Weights of a small transformer language model.
Size: 16 layers, MLP 1024 squared ReLU.
Training: a variant of Muon for these matrices, 325M tokens, 4957 steps.
MLP neurons of a small language model. Each row is named by its layer, matrix (down: output weights) and neuron, and shows model dimensions 0-127. Each number is 128 + 32 x the weight over its row's rms, rounded and kept within 0 to 255. Numbers have three digits each.
A block is one neuron, or neurons of one layer that tend to fire together. After each block is what it responds to, as a language model described it from the Wikipedia text at the highest values.

L12.down407:166176095094191155122103218150145057107133116123072153088117185222143155081097178067110136068167163194108124152068159137115154121136169164139112153103122113150139169180088127124160092127165123099101142058147121160124086098111132118145165124113090151097129143135181126133082098144140097154151115145141086154108086116127164159167162102110154141129145116059128131144142100176124115176186
L12.down812:132128136119117142067066126121112115165138077120153067176090151175115130086172211111123133085146155148099079178092093171132160154172166138174107108120072160183175141099091098135164133092156148109109183076141076070109100137129144085174102095089095148177130147109091149098190166108092048099166156174137118103152156097143124096130150104118174111142132114107112092166110134137119173122167
Description: Articles and modifiers in role descriptions after "is/as/became", predicting a role noun next, e.g. "is an", "a visiting", "American jazz".

L6.down211:148080104140159117134139161119090176200136145052128091146171187133154108134155192162091167113073186131150118176114121164158119081123139184145068097122049118118091125156054139185155159101113132096134133104105096144161157130131153127178133155121170182154125138190099121134092097153110121091078163175087171118175127100068097133134164180120123128098180104118115139129149134120158180118142
L6.down306:209171159119101126108127120195128178097114147109132137159077165097159098149101137173115102124088159166197103167084113120112145123128159145156192162109108159134157154101160145159118107103118098153122168087138151157187145080085061168063166127135106110175133142092112137105158161115138076032165116144100120172154151067133168074134128090134132123173118129115161106128180141174119142063147
L6.down331:134134146147059115155115155068178130176162148149166074128186127050182109138095142102107155150122115135193131163140065112174100141119157144125114079184119106058118181112118135104137154119093075092118124111127149124170149135112100122128154134127089102111149170113164145104167103165106124111075127152128142086141112177177123114138133053121097168081134131131131063124163130108126141153152
L6.down370:151094130106095144158089122072135103136164096122130076187164097061048145099109122101096151127120110133165169179122172145145136086111125093140138171164120147131143112150109146083104107100123140124103079118123110122106082121151112100135109112103168130060090151069120191190124136116195126085179114149114189098107125116120173099106138125128171126053125163171118124098119092121103127146146
L6.down455:180131115177118168218183106144140147145239122117077145090155124157093141115112127103143143084142144108171124165139152146155096093120078131110143098111117178137117164175151167185136137104111101162159128167163159084129154134175127129152101158139121179116148089210144130135120186134128078201154073143099103122095129111150130135180127147132149134111084120159142096137084171135187170115175
L6.down774:106153151125153089113109165144091162113158154142101093134109147151106157156160089102121117046170121167120138155151158144100104146129109156132126101146112091050173084169097070138088162158169127134107093123130140101109112131139135145095114112076129117099149136121170204092109103132189169113112167110122133177109076105123142117096150073168110153106092057107125201106128090119150146057087
L6.down787:156195136059145127073141077093138143114106096123108105159125126096172142127087163175143177123156155116105163125094154129171135114188149170136153132116130084124167137123164154143139184125117117138153142073168178132121159153096110161149073133171103113118113122188106135139099143097143201101185177176123113125107162040144090112109119092164141159114150112161141109116114180121113136131119
L6.down820:158126117138144095058125106098124126103067127133113145147143055079074182155183058124066100075158101129079145171164173142132098093154164171156141146127111129117093109114140087125149111125122126049150166132104137183151148123154073137189168107136154186140086102088133184162188133118136101091122105148149103094123111070194137105081140137092116178109103159143118187154130137117111109148134
Description: Mostly "of" right after a percentage or number in census-style demographics and statistics text, such as 11.8% of residents, 8% of the mass; also nearby quantity words like people, million.

L8.down527:120096137136119143154126133086118130123092112064110074105104096166153130134139156126125137155125187092128162115166118123104132146116107088107101062085125106095131159134123143096156113118168124127119129164163155161139119110174155137158102067207121135105104194115171128145171108137063108148119073110126084160090120137147180106122122099111172152135084080090119142075091141129151051143168
L8.down619:182112125200146167142103093086155097096143127145167090065141132086111076116122123093086108096162159102135139090132118139141165101136099122111110066127159155171108109125103158124137172175114189125171147184120123148118092130115063125122128170117135108136126127083192090117096086167078136181117064151122130111121148111152140100083132128120165145045107160107081078056153060097143173134156
L8.down690:124034139131182112128134156139127148084115107140123088059111077171062140097198132113096123115120160095120165155133129151113159097134104168113112149083193072169089135103091117079084133136118102126215185109074139132093152200141114168087164135182136142153125127180176115074102115106125156145099122163120087107133056162118125134121141109166127112199098125163095108156119117100165162137175
L8.down946:129194116184128137122155148085152120088127123134113063047090095110104079153179119187141135121105168145075117135085109165118148188094159115111113112090075153139105125092169160127084119100148093080155163094174108093135115170179141170135143204152180110166100121089163149143166112141088157111167127112156157078101147084106109199109167125088126144113121173105136114161124208119090156091114
Description: Connecting particles and prefixes inside multi-part proper names, mainly "de" in surnames and titles (Degouve de Nuncques, Herzog & de Meuron, El Siglo de Torreón), plus "of", Di, De, La, D'.

L12.down117:080093176153103144095123102122160089157123129111114092114080087125108155147129152153163177139064168126172113093100155166121127187198133111125161104082164102106132102152142119150120136160089124084113198124147148153085056152159161109163122134111142178156179116158094140194164173146076148180082131098063128149130068115185123116073196160122177140155125017092134170102133123082134186143097
L12.down839:075156172163126118131169123115095115191149110088129104137131121105145112181071131154212190111115111156174129188159126151135174098083080121179131118141119125073166182144150144092078140105103151091199096160176128140158085117145181139131074109129152162116121158180157198162135092103079120108030049100180131110124147099134122140106115122171165054110109143064157081092152181120164099088171
Description: Tokens right before a date number, score or quotation, mostly month names in dates (8 July 1922) and review phrasing (gave it a, wrote,).

L6.down25:114166129123165105138111109149122112112163121188190139120126190127113137133193167129118141125129086172179127114103167134116067155163121134144088097100149142107139075188092130092129135078132183196082113135115126159146101109163101104120155123064144102182121084139179098088097085133090126134089155155128113153073133175150107155127137146109122100129084104071165100117116071086175175120189
L6.down51:181150162158134153115104128127125135143134126134132084158100062140086121200137152092136120190078107098136096106057079206135112174130141117124146124140141158191137122079136112138099135129161096131075122118120176108143106112088148093096107168119112167129163102143067111112192122122128107105086105100113066141090096094084142122102130115128084085161163159160167121138094081106145182099075
L6.down252:111141112131105204101082141125069084123130092134157117150188236106147155155176150140097128138136155130172166139127111097176107152161115135120130153132106059105164158099146176146121131111109145139099149100087070136117099148132103064062121125131098139143119122107119091102109100178124118132131086099063150110154136108087154097104113148116136120140169141146098095156163150120058117124129
L6.down577:089139121141078086153119137127171085178149167140152066130153146114168198171099100109141097152106128197158158136057108098170094138163088182195092161131156076082111142091110114101149137146118120211107123126109096119081059131136165101118153190097166115093121076082133123094155151168155202103119104121117141159101155143139133106191100152137153150172123192081141134142166107135140106146096
L6.down622:167115183127152140097156132133107106178127178195127141134148157137107169121096085123187160138101144139127171091099088088130187157112126123119167123161110110065172126156179158138154086132167182142107127129151160152167156166111172113170107113118147168155133109138131118155114111159147147099082107184140194090125066163171098114117176152136084161126087134165142095111151058100124194158146
L6.down733:159113066100137131092126133116110120161203139174162097086121158114096057197126186151151117123117084122179192124124063146114139181107168148193175137146116126133124124096123130135179111131147148090106090197098145180129123133160108211140101127077169140081135120129131114144125130109046140164115167106126137082176151155152072150158106147108176036138168121108128121099132118157066108212090
L6.down914:090144148142113113099198158116109102073146164195114124094120095088136131101164119117077146150120159112176109100115151108148154122133142076144195083119155084149085169090122136139159157125087146142093098148118118147132080135150146143077118133125105144121114156087088078156110123156099060106088075109120115136120159138121135094152147145125141115086091177135090116085146124132128120073139
L6.down980:182131099166121132058157152134159132128105117191091141175161158162109131118121097144158123127151114141130141141081136135130172186143183063117148095160084173154130082117113155099174183099125133145096076126117089135116134168173139085126106116086124142169122115132113133183088131164162149118193134139086103119104204056091105068098150141157133118136104115095064081060148087165100097063047
Description: Month names in running dates (in October 2017, On August 15, 13 December) and numbers starting list or table rows (15 |, 6.).

L6.down54:064174181102143174139112116095110151101098102115120092105074114115123072097115134067134130125092158031105137114105150136158193141078111077117136155115085141116049109121078157076149207174109193070170129101143130124071178136117170167094104113082122141154135138116096104103137136142170052110113117093097128147138136121104163116153119173114136095148123186147074148158138127054090141131172
L6.down121:092124112126165193173119112111113078091130125063067141124125078147147115119133072134149094165131102169140122080155137137146092183125137155098156168161134167099154145098115124169116183141160161092155138129051124113126163107146140166144113122149119137196162128123109055153154090228085088190147152116083136070109093155155098063133172126152112072115126116165047065127145116177080096145171
L6.down210:099147158182125140107093158148178149103108086113174109073149049150116137121088128139113149139133164085118125088060134135091172149138083113074153141183096087115109111169152116192116059120098105103136147160143119168132070160123129131113104145089095146134139133155185165151105132159077169099103140093125200096152131165129092144125126113116122151127101112069079067046142136110167136172144
L6.down463:128144050119187126161141095130133085149087147172126129170145099075125162115085164158108072141077167148126091112153139159181188079156107118143148143115144133154085180100170151098091102048140125126174143175093133165081164170092129156106074128182127176103165140129126165158121179118140093133083086104130094167098143100117139107150113169137099170155079159180153091135138124117093159116139
L6.down541:109036046148088146142105164119102103159106112158117111110077083148122039056118106149131122130147138110079146103123100126117158125135100157216130134190168152085115111135106160135177144145079166104173135111071077056111179113156131155174148152122072119067106153142113112170106061129125046162091129106116127148126080129120131166168106150166142152090081108083092215173186132130128124179150
L6.down631:129120207115090090109112123132132120121099081091107125171163122146119060139186118088214120115085124138137137123122124142121127174139094145145115101160140132053091084098111077115129132170136165097165080104143136069155179050064176176100114193121133122127112135111168106128134127132096124130099139144142159138145089118070119093152181108133148155117146123154172149101112168123183083182115
L6.down814:114131155164132121154102099119048134109047054090142127150149111151083078190146132100115163098172145108128132190143066143093130128141142096141119141129121160114121141135105095120153158153181165073112128147151172084116155144098130133092088179104106155105161133128168136149079138159098081087165082123137154124083179158084109146098119129174098137144117104129150138116095098071113160162138
L6.down827:169099150056138142077133104141155149122086170194107086134120130090158129128094167118132112163166075131130129122129163089130138163119130149096137123064157143108142164156153150113146085115130159121112042111113143128135179105143119086173153050151101162134166139080148139160170164095168174092165174138114107087167164139125119116159057132149126163110130121161109072108126159070039141108146
Description: Apostrophes inside proper names after a short prefix, as in O'Neal, D'Onofrio, Rockin' and Keb' Mo'; also second fragments of split names and words (Oceanside, Shea, Ourense).

L12.down432:134096114079133077043170123113165108097096129152102160140126125195098151180112183113105116172095121142109141101086078136159053129069155199133147074103137130068147119110165070162090113166101118131116140184102157130174112116083146100089128115118130149105099127150194102138106184115165148091109138120121131152149078144153107110127130063123136139167107115125153114085194110188112086125165
L12.down669:075120098105145098130154142086052148107151091121194121185110116119097110104135137115180140097126145088098131148064124096165093073119132174111068137111138135098106124149138070125132090156065121113159140106093125101127173065142125059126138147084074159111089122135129172129164121111114189179112148161161147077125116107132119161130107170092140141086134094149130159136172195080144071056151
Description: Main action verbs, often the first half of a phrasal verb, after a subject, "to" or "then" in narrative text, such as moved across, step down, hand over.

L6.down123:132108149168157126052112092099112096122118125074078164025118134137084118010087127121067064146117104125168149114172181107161070134128123141180077107094045130130118125144139093136107105099170132096096127132101127132124161113175119103135193138115107122165131114159092138119125137131095110159075118132080106100127135149169160139125138058189142109099102114168104089146120094183130131119115
L6.down196:103128156143206115111122105142155140109124112201107114116128124110143148104091136158140162151111106098123118090156126143162064099173109152133069158100176106075109152147125082170129187209068167145098186157190146131117136215137139094176082125136109138108126096101152071151116152113131138131052141125139141158112131106181104101133125179060130153107108102065130171150119111087147109079081
L6.down333:100136080098124135158143111155111152134133125148143121136140120084117175123100085084164119137139119154091115141156109162076070108109099151152087094161160121049064098157166134102156177154152136114089125115109152116187207126158173087157095192201116163146165157137146106109137094146137106133058157155121100095162122091099129157147079154130080123127181093140149121134117149023107153108092
L6.down344:151126070128140149169116106135104071141149150117145142088103102171169166124116172141187117102130100157179128150144044156179082161091124128104065108118128117079129146137099127085105151149061157143101168055103143097129193122091166107144108132143138062157089144122118089150146141120129128091097142130083071133144156076103124097143091109176081118178121131120182155123127148083131093051120
L6.down498:089083130182167130115172135149151125176115144177159154096115153149138099126119055120132127109144088134151142052089083113150147186093124133060109132136139117127135101147155118091137117172121100104128144138075149124099097165110107125147123096141190145108095120150110132173109155093104097172076119091135135108152168113127136153154175155106145113136136163067149135167144102195168116140146
L6.down738:124118116132176109209103218084136135157106171074161107118119104151135075120160114160132170145125106118166096117092062129171065136161101118115106165141103071081101146093115131044146113199136107077092130108095161072170127123158160107135070188125084105131119123099117081159189139164184161155124151130101136178125149151070106165137115106140141088185131096113143132168089158144114106093165
L6.down752:138176101113122132062111155103104146098121109100136136180118133169167141115081119186150163204126127091141164067067130148137091107104125104142122135114154115139124174131118100107108111143092168123182145089159077137123152185131191068146171178149128104085127140106117061160130127083157140195099105129124173124141127125083104079069132125146137137105180121168159086157174121094130165105144
L6.down823:192131096145130120155112109077083086095070098115166140146163102114126122137116178108098140180099107037091146111133190172105165140153095145148057165102106105185153126148128098099114120138127079106071163102159131142084145123111073167165131103089159155084157108122159152156128108074105121129184118116111134112088112132092149113105087128164127118094101089149160169127154102077180126126137
Description: Word-piece continuations after an opening letter or fragment, as in T-ook, F-ram-ework, Sch-ram-m, plus bare verbs after "to" (to have, to give).

L12.down193:134170102089128164165169082126106123124143180182177140157101078159128129072087108095131148030139144092100099135136133148136076098132126125096125056109126141185104115082133172101164204124150124125148201082149168149137154151146128115096120139161225113176138134182073120150123147105145109159106124149169098096143144165146125104103146155088093133183156131147139101075106107066129213098161
L12.down909:156180137046124146111195124060140130156165099102176110140075104172136136114178153146116140170125129106123105150122108119121140096147194138162109136150136099106068133127173082144109089118140164068154130070126175104097158165117130142134133183137180143104196108109053120130049132172121116132149107107114151090143170112114130169136123104121114194133130105147131113098134133101106139151121
Description: Second word-piece of a word split after a short prefix, mostly surnames: the apostrophe in O'Neal or O'Brien, pieces like Eötvös or Schrödinger, plus rare words such as harsher or salivary.

L8.down70:082120138128090134136132126141137097162124085107123132162174103027083191141132138111122113130173145104096148134145143194142141095107130134121177098171092126160133167102143176086151127097177102108122152148177089141114116180106150119180122169086160137137117125185086071200086086147201134120120042133096133116078149117159117124123097130104130127124135135087124163131161125131130136113130
L8.down172:139146088165146136127129116205150135143080124132110066131156132159115139085100192103142112180143123080114153109156125174098094106108136148134154140111124025153120162183130102112106176144096127104094097171069126104086106099107105084110122147112097080131159144154131126129152118063118100085137128146125119094143191101195090144141099087189129093186139094144131127174153139126119128110077
L8.down578:137143084152134083179128114139126166163163188051140121127154179125066104144145142101130085127149141108110156162160123105092150102115153143120169137135133137097099095125099104153123145198105127133061110081105158172066119167102159155159137171043126118151110098096138127077102183168105178108072132110067139107140093099071132101097104048125136120115086144123104073148136163125100089096131
L8.down797:146122133111169131129089050093122103153164194131118135074175108201173159176138132159123218117108200122128154127129116133144176148169179117171144164135148112086144095128178136100134185103151151106139138131115151120152139160157173126173116104102163182132103126146160127119188159133137141107118088130065101114094128172108140154132150158144163153086169185121153161082152159108095123193095
Description: Numbers or words starting a structured item: table-row first cells (| 4 |), day numbers in dates (On 16 May), words in == section headings ==.

L8.down123:107070062060138176211111126088166115100137142130125104141183139078118172068082112131076130132171092169139158116141195118121168086103097144190139147110101138108072093104137173143134137109104146167167175144129103082103115133213107128133135164132089108149132106132154160153105131092150150127140104128185089115152120101101148074086133126108176135113136125200126128148114134120084097155130
L8.down645:106157067133151167161113146109158105138098092172070143100127122157148132057123130089115144159127147148240086122104084170144131111073070176117142152109142047121135165154125145120153151107152097100095099042166118127159105154073164094127072100105045152123143085096127115128111128139164131139117138136182113152182141152070149174140119120167165092095182176092121091159138101124073155162121
L8.down828:156111117094114126149153120117112161110108073106175160117077150092177096129148069153167080098093079228164061146111155114175174048129136165158123184135095196146116107103085059122071140152117095110144158170129143077135147122084110099106123148098163120104191108112146123134174128153195173126047100097152106113128114081176099140169163120138172160127125134135105140095168057102157099122103
L8.down939:141148078113132122077132101133041119083105148206158084126121165094131146155157085151213124161120147165131148111118133111191143092129106095167123155133168131166137115137077136135078191097122111121110122172115104112139105180128147110067092169117128114129151143102078228122103118160156132137118074158101093160148095148130123160134138125146117142121100092138146051166105103148157150094049
Description: Final word pieces that complete adjectives or predicate words, such as -est superlatives, -er comparatives, -stic, -able and -ible (enthusiastic, finest, taller, permissible), plus prepositions right after predicate adjectives (pleased with, alarmed at).

L12.down167:087180198117155169113119069152094092146132121119163191077111153177171173149119124115110073124142190138134129216084141141084121158180177171138148158120102141158105141155105136154081133128151146100124117101091144152076086067123114139129120178119079170172128093141157114144140133135103131146177166159135144095118148141078129169081199163132119133131155172116125132114139166122068132123146
L12.down752:126153106097128120106112096036160170089102131159138089094127137160116089131101175182178160137122097173117067097122132186131119134123096168091135108110125151150132075157122070169109153151120096085098211135136201115136094146163104116131146087114143131129156131121147132119140160181053082163158138146115122125113094116087130189064155187123135119104127145129116141152115098159131186099152
Description: Short first word-pieces such as E, Re, He, Se, O that begin foreign words or names split into several tokens, like einer, Reenen, Heald.

L8.down253:125159138115139128124159103126063075183174094089164127133120069087134145170131185137074122128100120151146104197149122142124133116181117136129096088137089132116178120140083126184118075136147111115122146092094163118122134104165150212133126159117192192125102094150156123114187085129123134151132110131084131087153084104108149148054181116107106092118148176185113123146099140148131170134147
L8.down381:106133132091129079098136107170077135125085153127167126192144084103136108169073136180120126116151136058154191173128083096117133164136121137080154210119107120156137158132116146144136169169120116150105141144077091097156142071149117106109104168117142114109124085129090096150178142114118106155135116119159113115198110093067129163135124075152048156119077174114082157154131138136125171142142
L8.down572:140129118149142157144097124113150146144094209144096084116108168134118133112118094142116119090109041121102096109099149085128113153092111095091118169102143141121114152121179146136129045132122152145101117067130100147114112111139161191190144140158122107163162210137127155129158121129119143121170167098136119133078157141097136127102120133133135108123077164122086147167065163180099150077158
L8.down847:131164096131100141147147124105108186124118111121160068140138137102118093146156162168083191101081070083146115134156106149073113120066099101124165130088132111144107059129179108068112128125143151147123136123142149135122087101134131135129122145129129132122158110059100165115155168182173152139095129211108128102124071152084088131164141175106117132180121057116154153153169024179161188118138
Description: Fires on punctuation or space tokens that join or split word pieces (hyphens in names like Jun-su, apostrophes like Prud'homme), plus table-cell spaces.

L12.down569:176150181189137151070151092085120125124110160087099098171093121134163175068094144117132107182098183136135105158095069091128105158116162185149105147121102103088133148148090136143141051110108175143148106128168070131177157192151144115167141111175085181123168123079092140117165092127097166101119068118100098047113077149183146141094110096145127119176081145138109136064129142100122085091116
L12.down798:109143169136108123088150169139207097131113066103133144127175150117152065109121130071135103120091093146125118108100051138186155171114175130092134166153186113118084081103164115127164148144174138116175102205152163139151085147156139050119164111099080160132082068108105140127112086120091152145114110139116169077146145141191078134100136125100118128093138135177074105122153163110156128133156
Description: Pipe separators, dashes and next-slot words right after numbers in data tables, census demographics and infobox lists, e.g. "| 845 |", "90.6% White".

L6.down72:131107152115137179058132128141161082153158084172107118135081163103096085135100172156104091183102137102109051076122118142176124133111169170180126118134128120183135128156161156140093178077092150156117176137128137066158065159165112161135165154115139115114158159174097195097148131113101148138131192181151130091106160114089086063128123138114144104161142176148142165106092103016134147115114
L6.down102:063147080127123085130189102151117154098076091131190138104091160133109116110066163183140145137089169119090098144069160087138119082138103092156139112094075202197093167154097107123160154185108111155120113139095133171168089144105139151198202138167155152160196129093110133155129127082113092178111108099141126113112134143109057119161100174103148114153152144162090157113110185142084093108186
L6.down152:077138141093138133125082150158116126166088057088125136170204099166115098169078177098129104121107132186115103107083126120128117124111146111061155163119058113117112065144129105077067172149141196127127168132073117125115101142134140161174146163114119074193142145117157089093091188125163105101117140121093146094112150154147173155182137137116096148146136143087074119108101182140119135112138
L6.down188:145114085174158181151111127105153105115130161152090160127078139128104078164167085125148169139107119141134177159085102188095135144078064095076133126152143121122134103133099176127138135160122121140186189129081150075141100120186057172156088131102104117133155155107153125121150134165174137113135124162122146150118156132202140033094172125123112123132130128124097120148175111106102151132067
L6.down217:191129097086164153095196068070148128148083037077112181138100173208117147107103171134110134116125117138171104109199114129162124140104151148167104144145093137167134136083148123156090125089118151104117192096142116156142102118182141102185170139102225095117153193122073144103147167167088105129154114139137049149148161085076150138132145168068106152119162120182120133154106128099117167177166
L6.down371:090147067139082097156122126156079141123116142053145170125194102179150139114123148127133080159121099110146110220126142168177084110105089148109141139105085129088126150125165133129064174196124111109118065140147112035162145077132125158126101169162175076134112099126168125086110102155122125090078177147104120121095134153090140213123142172141094160129146123138106138109163118092131108144139
L6.down538:068154110098164150125094111116089108111079131152124172100115130157151219116094137156145112156130186128128089102134161078190179130156086090063164173117135098126147125166144119156135160092110113109100141125099134118155114108152077180097144198158108130128128135108114224153191039160124118131144160119130068115121155081167182060175139173137117175112122131188141168121125088122137149118147
L6.down768:117126166161151151128183107129118132171038126159104092109115087125152121124125118122107144144144124122164135116079145157143130122082093149155162115123122084144140143134145131058145097162095135048152141107203145107127164127212175100129144141116182110063108125056185114116113170157151112139106160083103200088093097099135135106169092155127146089137110119156107143171138075105159148131125
Description: Short opening fragments of a longer word, often right after an opening parenthesis or quote, such as e in e.g., Re in Reese, E in Empire.

L8.down465:122122123155171121155160132146152118123125164136161107167118133147139135191121112150112125129101080148125070128133086109176134169139103111157140155113116155136108100138187147159144092162113104194136157102161095076194146072114101059152163085114081142143105128097123113120103128118147087150154170117096105099104126156104107124111140107147140130091240076143106175150137107181116112136125
L8.down765:142148144099125108101114182116131105142178185161169146165070101113174175124113108081121109103132155100097169096150079138127093175119137179106131104087133167098096120077110185106140208144133166166119150083139136140167172108117160125149130179157111132154103102097126106088163143117199090151133140131078121129139153109100113129104082175111169076098113077125162166140097120126100083095122
L8.down775:118123094144073116102159094100134101119162092099136124153078145135184086104078197124140111118097121128158142123156097133166185173072192119131136179127157135073163072178112090136176152152156135116163152079079094164118072141138130116117171089124109087159084167164120099145154094081107170176085131170113084138198198152146147140156170170143124119087177113137092114160154142121099153198159
L8.down1006:108130116136130175068156106146132144128088127093104152123171135089059137047097153136075101111133169121090135083145170087119167110127154156133140147187166103085146137218116147170128150137154126134146137174103195171100105119106144173092088125148111113128156168140092175142093107106044163128209121152146156114080101118122160102127133163107180134100159152132097089166091140143130131232125
Description: The main verb or gerund that starts a clause right after its subject or a linking word (he, by, who, while), e.g. threw, playing, having.

L6.down12:161114048180146107121080133066165146119098178126092154165181137123125214145170147150131062143169170135151055108200110140179122134169129146146111127136106157199119145163070140100133147150105188125067171135152123116112115107025124104174131084115125181174107101121131158128119097124138054126139147133184135079144142208131158121109135133136082073100145156166187140206131148113117109073126
L6.down82:159151100080097179125104166161112142134122112164106106115086124141113153216144209087090148173128112102108171093114133094106139129144128069132162202179129095100096090142148130167064198146112100171148132084092131137131111140114144150144084139141174131121119090140165098164140128128156161104165146153102155131118156111116160139086108151087162127144114202130158126150071110134130051110083
L6.down189:152143113077106088130124128082080171145134141186100165157100174163120135091150114144160086164101129178176161136191154141067187169168107117139169173158123153137077097133114120130063175138102180150152100132144129161130135105118151149164093114149123141204071135077119182122118130147127116111163108144199124186159067107084028171091158205145114150094104120143136155112176108149134155166079
L6.down209:091135094139107191151090101152064126148172124169173160172104191129123108136124110161180157122120102172093125110136176163141154189150114119143124136060156145126126191102088087134063139119056170091122130099093126082154076093107144153136132111124141175079140152128156142122090089125161112128129129124111143142105156081142162148152142122167091093158162169165130093086018094153104140160152
L6.down216:083121090148061118071100118108148143119168146119133167126108102102194190162050114190098094222092131169141076105149126186120113120175161124095132086099122179151143158166135120195075148120079151109138117085093118154158128122149084107105036119109138120110160105133123127092108158179135101154123108107153130168163014107109130120112203108145137093138138169139137127091107118135123169120166
L6.down315:126135172082094138101108128101134136148178085148123088175146141150163149122096085119101164094111097101117116140124150156047126154158090164142074125103144189125177122101110184083104200128080143148154172072100104142164149115146096082139067186164100087175090176064136095124187189109109157136110142161118138150173087123122095127176117136095189118132139063147088107149087113157147115105148
L6.down535:075109112095141105115108189164176076116177112161149186125179133140132131157171071119137144091135115083086142103097114164150116128118117156125075108104105193148121108181192151089081148148135133103194157150128135147133147161118150184116082102138099097119138154175079147121129162142130174175147107154174093164102157134095126105139129143122128067166152120148112177098049163160171117142123
L6.down784:121092072177143117079158136098110148127170147095067104123152073114093076116095118158132120094123127083104105074022126107118165125138093155102107098090114078139144177151129127195160135102103211144134159140111133163145155117154163140140089128117142080151175139190142157153054155119103105183128112189104182133126119119105122156147129187108133064152134171146107109104160132141125137151116
Description: Final digits of years in table rows (202-4, 195-4), the superscript after km in infobox areas, and number words like "one" in "one of".

L6.down255:136132167098177138172089201172103160159149088157113117118088094151202153109105062071122122104119174187199142146087175114189104121163127153106108148139118129146154132073059152137135064126161124139138115124099105101086162190119131126201165133157075110112128155074134097096085165169131131156145108169144084052148143130161146129120128130141094076157126167097131129160168104150136084145097
L6.down259:181115105074137099177131106099134112158115109105030153116049121215115113156152205140112120146106121161175131131109129223191100146143139120127091129092117130145148114148161131100137102153107113136048141123133131118116114120084115121119175129058166148121086038123152080152169114152127088136198100108133149115155113128116164119149133128131157122155138132077096135116116081153127052133131
L6.down273:098190079149126142107176127114115127111062153163114106140063120082153142080080148105128095144094101163094176073129083143148126098151107148125161153127110184194157174128156164192113068105104062120136167095096159134099165154147098081130125174104091163150131126119182115169115150137137142142139115173152113155089144120086118084148098130172157142165156178104172142187204106155090143111099
L6.down375:099154064124102082142146161106086132147084102130127059136124162188141173156181115105160100100126152145125109167079074144153158120128109153115082134137134093096136181154111128155127131177132182140121156141084108116140140143152162146087118130100083111122179122086139118109091153173146089047193136102121089082203141148130158155145215059189162138158124084132137083075122036099158136100081
L6.down415:108114128103120100113131210168104160114196147110133240183116125078071131048150066162178165170119123155135164088087124090144110159121110151106119179183123155153117165136082159107121177116126151146132105129134139100064139161141107124142183131135117115095127133116135156134115155045147106187149137101109133092122152101107111152132118156129054068115136140137147098155120073208177164127061
L6.down550:081167090102145140149119118129082172140104156138130096117131136067138132149111078161148184114108134192078141147117063079173060095089097135103139148141145128141111118130175135129131142096161128142103178128111136080101141176153121155104129194136059093121170149099115148199119101108169162156170104130171084129106142062179191153167170112169106133164093137148092062161138127133138147154108
L6.down611:100148093123189130147097170147098068150070148178135121075057140129168144018112093130136092094142180201110116141077107111130116135086100152113149160072100196165129117098198127097162122117123054162120202082125088119099104098126078122083166164113146110118112156131125117105120116148131093166153099117144083129142097117167144138166137166133130138157165150138082142176155092142118153150191
L6.down749:089069094126155144162160127146123139134158114148135126114125121098127163025112138139134148117130159096133143157156137096109105111156129146127105162000090124173133161159109173148103113170113120118106115140095090117128182103151114158142137118132154145100163130123065124141121165143105118133184103159124097106080086168111188130136132117105088148116144145095064081126125030100079084139081
Description: Final suffix pieces that complete a multi-token word, mostly adjectives or participles before a noun, e.g. radio-friend|ly, full-fled|ged, ancest|ral.